config.yaml
num_hidden_layers: 13
hidden_size: 512
num_attention_heads: 6
num_key_value_heads: 6
head_dim: 64
intermediate_size: 1536
vocab_size: 32768
hidden_act: "tanh_gelu"
norm: "layernorm"
norm_place: "pre"
norm_eps: 1e-05
positions: "learned"
qk_norm: false
attn_scale: 0.125
bias: "all"
tie_word_embeddings: true
parallel_block: false
init: "normal"
init_std_qkv: 0.0148
init_std_o: 0.00291
init_std_up: 0.0148
init_std_down: 0.00291
optimizer: "laprop"
learning_rate: 0.000713
lr_mult_up: 0.924
beta1: 0.95
beta2: 0.95
lr_head: 0.00658
warmup_steps: 245
schedule: "cos"
final_lr_fraction: 0.0
batch_tokens: 131072
max_seq_len: 2048
doc_mask: true
train_tokens: 719000000
max_steps: 5486
dataset: "wikipedia_en"
MLP neurons of a small language model. Each row is named by its layer, matrix (up: input weights) and neuron, and shows model dimensions 64-191. Each number is 500 + 40 x the weight over its row's rms, rounded and kept within 0 to 999. Numbers have three digits each.
After each neuron's rows, "fires on" lists the tokens most often at its 100 highest values on Wikipedia text that the model never trained on.

L9.up1456:432491425575562426473470519578532504475462490485478512490526496484606439532515524502536510478431418494421492481423479429571438531513491447443487513521408553444470502533491445481381522490563514511443446497526507500452528481466532507484484551451576546554527495511505493484559515515502526437498516470514462476559538539479477485441472548491466464586512547515547532487518522495434529480520
fires on: " was", " can", " would", "-", " went", " |"

L4.up459:449476442544464577502465502558451496521458540494515509434435487530531583501455509531437440495477542456553451586556468481514590518429500505480514517501462511436408510437465443480572460512520530441511471538529497530485511455506537432516476431488496538429455460488506555498449513478470482428503535423562491473528445512526490502479513544511508516560485560547458569610496478475544496477480
fires on: " also", "I", " Portrait", "ge", "ion"

L9.up1124:478485508549544523455547508517489472477473419523566565490547496522543506534532514514483490506480456480528542446490527570531542516438496495484475513517432527491454496503503547509516490497545471487521513486464462562430453489514447461538452504486487475472550475514488448471553560470558378475490413456407516471528496489513539532529493575472413524540532447406525477506447446525511469511537
fires on: ".", " and", " also", " He", " signed"

L9.up642:481490538486571560540472429493491419501455474569585511480528531528521515558478560533501477481526469475429439507464562545515513523471460563467457549521479440563511478489477554433412500501571462484475523565547437435545451500508553473491514543565545480546489513483566478453494553422504464469529527424478507527483433548481537518470480513477549486424514549469555530515440436477591478510504
fires on: " \"", "\"", " signed", " described", " told", " of"

L9.up635:509523493525641514453511485452479471498479445475513474581498472425463457568498515451576459548455474494399452490553459500499507543501535465533539453429538473483456487472521498463459514485570528495602490475535516515511538500538560424490498512517468504498499422451548538484464493495483476408479539509472499524483472564522516457536488518400576552548519524444476509477455511482495489461471
fires on: "|", " and", "\n", " his", " the", " released"

L6.up698:484511464573510526477475500526570509460485486464476549543483521481493524454511455442516441480424506461528543449494440456528531579492502507546529458529526506547502474418607582567519475439533508472592504514536494501487553577513530510501516429551509547428469482439545555510456506510485463480548546455505511482469474537516397451506425509514569596464476475506521476556515482560512504512451
fires on: " of", " his", " one", " in", "'"

L6.up1446:496490526519501422517567555511497499521472439506532620517548461524485456547520436520466534491502497445462562492491493542479573541449469478488495511471505551536441528496499547566531513454537422446488517485478508462509534478518508499558424431492462562542473540525592467465502515465475471509492479431473496529534477526532457447492505499516486544496511457498490491477442506446500463505454
fires on: " of", " Director", " and", " Chief", " director"

L2.up843:460477459477450480514575490481501473559514486534483477495449508482551492552561533556448557529433493530527497493480526519471524522498448522460537478505568494571502410438501485518474505451482511598440542569466473518540487563496546453521450505472494489499481393450483531479459449567520427446579509484480521552565509537493441580474506458446463437524538584495500451453545593607380511476514
fires on: " all", " Adventure", "|---|---|", "ann", " details"

L6.up648:497501473538518495455402470498530499451566451511433431514483501519543480497510521506517497442503447548394528518557523430512463507486445488475417468487370480446500514551490498503530544539480519532568531570536526506450438489511533435489488511450507541414532486546495468551513512549591460550387523574458549429501519502578568487504499490507583423538490544475501505472460543441487513525495
fires on: " 1", " 9", ".", "1", "–"

L9.up1196:501463540506490474519513502454470485524512416506477513559524486485455530530474518465525459486459470619419506523426450485529480511404534489469486567486460485482457556497500382512535505467520499465474510460529532569519584465407588507490538480518508490545535478530596528404500466530501497484453547505492545503502440520503526454473515549442455450566525468478583457468432486493527531537535
fires on: "|", " |", "-", "–", "\n"

L6.up441:501494459437451510499440512560515482458485474532487502497503487429542483426433459481569454496406435522436543461499530516492505467515460451510563442549517489477477528559500489444506526557444453542534449511508482513464517515553575503603458448494495427453500477454530505532523557526529527567495520501508434505485542488477488507568499500507492398584466459504499469443492481504510497440514
fires on: " 1", "1", "S", "W", "N", "Y"

L2.up673:555507525499570539393491508477442505534518427436515507475407486483455478521487471522538497518461413510464473436501504485582535476521470522480445523462467503463511577454520517451523523479474454528543520490561495486463537517542537489413502481516474482449498487463536544509492527463563523537511513475554450492443469470551538535420469499534545441501477484555462548491474472536462475507459
fires on: "ls", "qu", "ph", " order", " →", " ow"

L9.up731:499529424392501454461487460582458516490506486510542506555503461495483422466475509397492522513460543547509521518509514491516432518437528456478479477526470574515505543456502524503433528486482519459479504489485454492473509457441469504535513478438486557536462480631495574465489462525502506475571490476483511498553542506484465539553527480483471497554478542455532545492491486459554499426580
fires on: ",", ":", "\n", " of"

L9.up1307:518467468471514505423513433446448563500464482511448553483440501527477486447543557510518477509518507487528524609553481537499498474540497491513510598492472489412462559464481458530468509498485528521468441499532528464567566512456549484503507458543474478453482523534486609488573531485462473592480477416497463479560498542549488497534501506467480554439519480516477448524540509474437478552474
fires on: "–", " War", "|", "-"

L9.up200:512473508553569443516417506532519508451476493562479491538476426535448503471474481532500497492423487521415523538474493484536499473452538463437477517475478511461497523545488503543499518486482483538507436453503463499516566537528533508503434473499494559515531506548473550563481498507470498504463531453453439484400500470426497532446517566445469485472487499495570543473527542538488439420560
fires on: " and", " to", " rugby", ",", " its", "ops"

L9.up424:504445546440523532508500515566451518449493492539522464537485459436503493525515519484497500491489550487470528499508486487550527466502505452516474538528508464496476513539535524482471538423488493438526465416602541497537538454492545483521467490552464509492555447524510501499510476512469477592552593484435526520534462514500472489471493507395493571506472517525512460486468441406483486454517
fires on: "-", " –", " |", " by", ","

L9.up765:454471500475544529382503499467552410439460490519573516459505517488504542482507507455462526513498589440544468444489538510487495570566509485454481495476461469516412475475477563475449578484553488514512516622440491487495405568525453521506477497507487493454537447544534550483526510520498526478491498481473503490395549531484480499503459504513506502507367536496532487537462462559557539568520
fires on: " \"", "\"", "'"

L4.up963:533526633477556528509496535531482551534494515512516500507557479489437482582499440516533509498450505447527571541528502465556502513459499498481504517482483473524573531535448447561542491397544513517532462436514508453516481525531537484498475451399495495499422449490498516536421473467545497484505522421481501532462492563523501544501472510486546493455497505539499490504509530488463493488444
fires on: " and", " |", " —"

L6.up825:467445465524540514428521564443436472439502505454524477470567504417504544517574511487476516535572512443442436518492598492540481541516535550516447551447510534484467480567472485489532498496474480450529470570442549567478493510419491406485452478470544558548461509513468535455550531429467495475503474489427456469532538510501505557580466476451500486518503492461555504567485533432415420537619
fires on: " which", "which", "\""

L6.up768:471474554465534434528527523512484510531443514567499530520541477467537480550549493450513546501455507535498519503507539520540498480485483490489523495440496543569498482442441505538516515452537543437502512539567432528482531509484571469541430466450483495498468485500520466480528480507502466486498494508494452493458489521495513588524443576506483533488517434506482527464423497476401424414473
fires on: " of", " |", " and", " Japan"

L6.up368:466455482482464435539518513573459491449516444495524550467486475515567502477471574486457476511500571535514483512422498507534549553476526459497537468517515555557465518381603609484477475473454548442458532415523490527526463514448496493513497497466534528505518535570449548465446553549526440496498571464487429438515455527486425576571473479461528537429517485463539488518482445510493463524498
fires on: " that", ",", " of"

L9.up1045:505522531491506482472517437561480527486432515541499527507496471536481497570510586419560483471438573521493533465524503510526417552515479447476478473461449512495526487531520516571534408519497499533571496477569615577465568527467565428554541402513569478472531523496510561499432503442464427491489513496553519453527518471494529498404530483481479488507510559539481493471438520505462490453511
fires on: " was", " |", " and", " as", " been", "\n"

L6.up1302:485489469466482411465493522535492543427510498463507390535498510483543516430494569493506534505535553518438475542408520450475492483497518547536526503560551526494451558495492527489418502473435477509527480568514469516549507519431489537473520550533497488526535483565539556493523450538513537486502521431459482500566478516497427530572495459490489489429391528450545513444584502471507529531514
fires on: " of", " to", " his"

L4.up686:411512475459481402491457465452496493517515496499506526422512498548612513515552518472546561424470481445502496493455526482588414448513459538507487508519539474501480562408522558502450498478457482491484408474497534509479474485438473480453508536550484459456511491533454485430507505446543457489493450459499499494471500530609535485544400464488511514593486466499502486497434451497443506461574
fires on: "ph", " Total", " Championships", "ents", " close", " like"

L6.up568:521502442464494476484401447523545500463496426478432480458511496416514497492511510479541426472469561480555493411460483464516549474524509502515538478485415540535455514531547560536515511470521475442514401504483442497442463508546424486519507495467462585454470464482472553579549487475448496568467539532503543506541470540496501452600515505494535510451483498499532518538536489501477443503476
fires on: "\"", " school", " first", " Chicago", "ingen", " series"

L4.up322:439504537499499484484488568447513517539486475516545569488488505481527425510538481469384558464463497487475569439517516447508492547470512472530504499468491531587484475368538588568517594489540490501518553474410509544436446474440568504528500535568485463477501445515540542569498491478532479473554555552526472495568469498467456543541463496474563472426465524548509559446460402539494484467490
fires on: " |", ")", "'s", ","

L6.up588:480467531524502469441513581505567523522492513611579513489555458520536438617527575484474553481495489458465499426500463502531520493515498482466576531508438521495528518510453483430599546544530529476511538514518458486525407494421460424512502492499513503449522487521483483529473479429455451558478476491553474574570527505467545459513489425507522444512530458486491496526492547494470496562463
fires on: " |", " (", " Award"

L6.up1045:448453468548525468428536508544521477454548456571552486459500487514507501465564539490504616502496496505498542453459506515512452498465469527492462590552483546517477492542521473442471565556631479439513518504519531514473450458439482515516421537429522542510487523575471520475530471590497469524461546505421577514528478503573460471473466517483483549554563468473510489515470462486474494586494
fires on: ",", " of", ".", "-"

L9.up1231:512557486452544446529470540546540556507462464464516454637454366482510441463477516420495508500466529470522436406542490500470509480503538501512522401509485440518488485463509434457380432456541572479466517455477502509517556455558529530508465453452513515354545546579571432472484501622535516485506456479537447495414491562505537595502473555467485504523486586494536515556478456488410483508479
fires on: " of", ","

L9.up1502:414443537504465563585528485574492504451531504504495485535510416465553465435457528562573549495513572509417515444542551471499461498475510497494538538520470478473455525464528550493496462529533497462527424485544554496533471476542551487491466501525549561468482478533602501452463441530575445495456528449509440510446487560501555397585433455430534536469498541467507493519550409504541525567463
fires on: "\n", " +", " |", " ("

L2.up1461:565493431448511519500475582504490484523494541504529517500530502477525526546562582490522492510522483452492498439429534458520481524516539507541518547503536482458483489444522488473511462534452463525468461503530515512445500508387511466489527464454507537493547470481458505500516531465488555538469462468537418549499446491520538492449449387499465467571504433480516480500471548519558460485540
fires on: "it", " only", " colon", " us", "ifts", " just"

L4.up593:507476584510544494431533537518455513567487548503538469522556491557449511530479390452506502489516434504439556547528544520553482435450473487460516519490576544516532507489425533520446516483476582528486432549503453564490537546522497530508501519520483452508461506484526532584512477438442496557498528471472536525468495506474573522510470534487486499531522434480477486525465476494457516498454
fires on: " to", " the", " that", " |"

L9.up880:480483450507522456375495508577482528567547484463471493469564521479414465506495538508492456547506498494442453538499538474512495482464468500491440543373456481491470488532532484469534565538571474611510498542486471496500477523551475502459492480532541509480501489433565576523461504510465552484462519494457502397538557548507489434414489472520569479504529472435540492508480499559484510551489
fires on: "'s", "'", " of", "th", "/"

L9.up509:402497471487429472518482500564458461529517406399545443463543515462468543510504482407454461499462489481551516529429460470519529558493525526446492512533508491483468489481540523433497478510537473448549524464482450455422543480457469483552480523485483474506558526599490535435507517506507552469497556479429512517499463474555527561504489533487528461566495507381459556592471545491427497466502
fires on: " the", ",", " Bennett"

L9.up1167:526472497465529547421464522497531488501439489448496435460501507557526502516526519477560458510499521481370562467482544491526446546514444490508461445446468493471487575492552503465414489531489571526514470534469500480459541472499465508468517512537518537422476470509469582525541434434468565560510496544550449502451579576486569488493469507464515515548550477526532569501491531498490505482479
fires on: " The", " the", " and", " which", " that", " but"

L9.up194:462509507499563529434492489512468456454494556457504437506486466383489488474499537523506494566533544425518471534562542445445472470527461528472517503482510475439512511552513471506472455480501520527468436578565458546592486573498495449539524484465527448443535490490475545485453490418435516431453613448476522538458566445468531468542518474447517522486482440478512459468533529515490476546518
fires on: "|", " from", " My", "\n", " than"

L9.up777:492515421475523508462400524531459496490518446582531493445470467472508480524420559488472497458570531569433469480503553469461447458458539507484472526534470468477496533465472477495523446464485453447564456528507498523508449512451490465470503472562497634512530523437524460609508446533503405531527565503487512534537472554480521426484479439465549533419509520463484538595553496453434427513519
fires on: " |", " (", "|", " /"

L2.up1187:513453462544529479457481542534534505497533515523483497477539501479482475417573543546576486527504483450528523489447484430543469515506536488487507570498525455478439448443470460516530531479448509525538421484468502500451526520459590437455503426414531518555448511473500551482475485489476548486486504475542468523480457514503550515462460458587499412556513499507555511521485490512471445451524
fires on: " most", " Adventure", " Is", " him"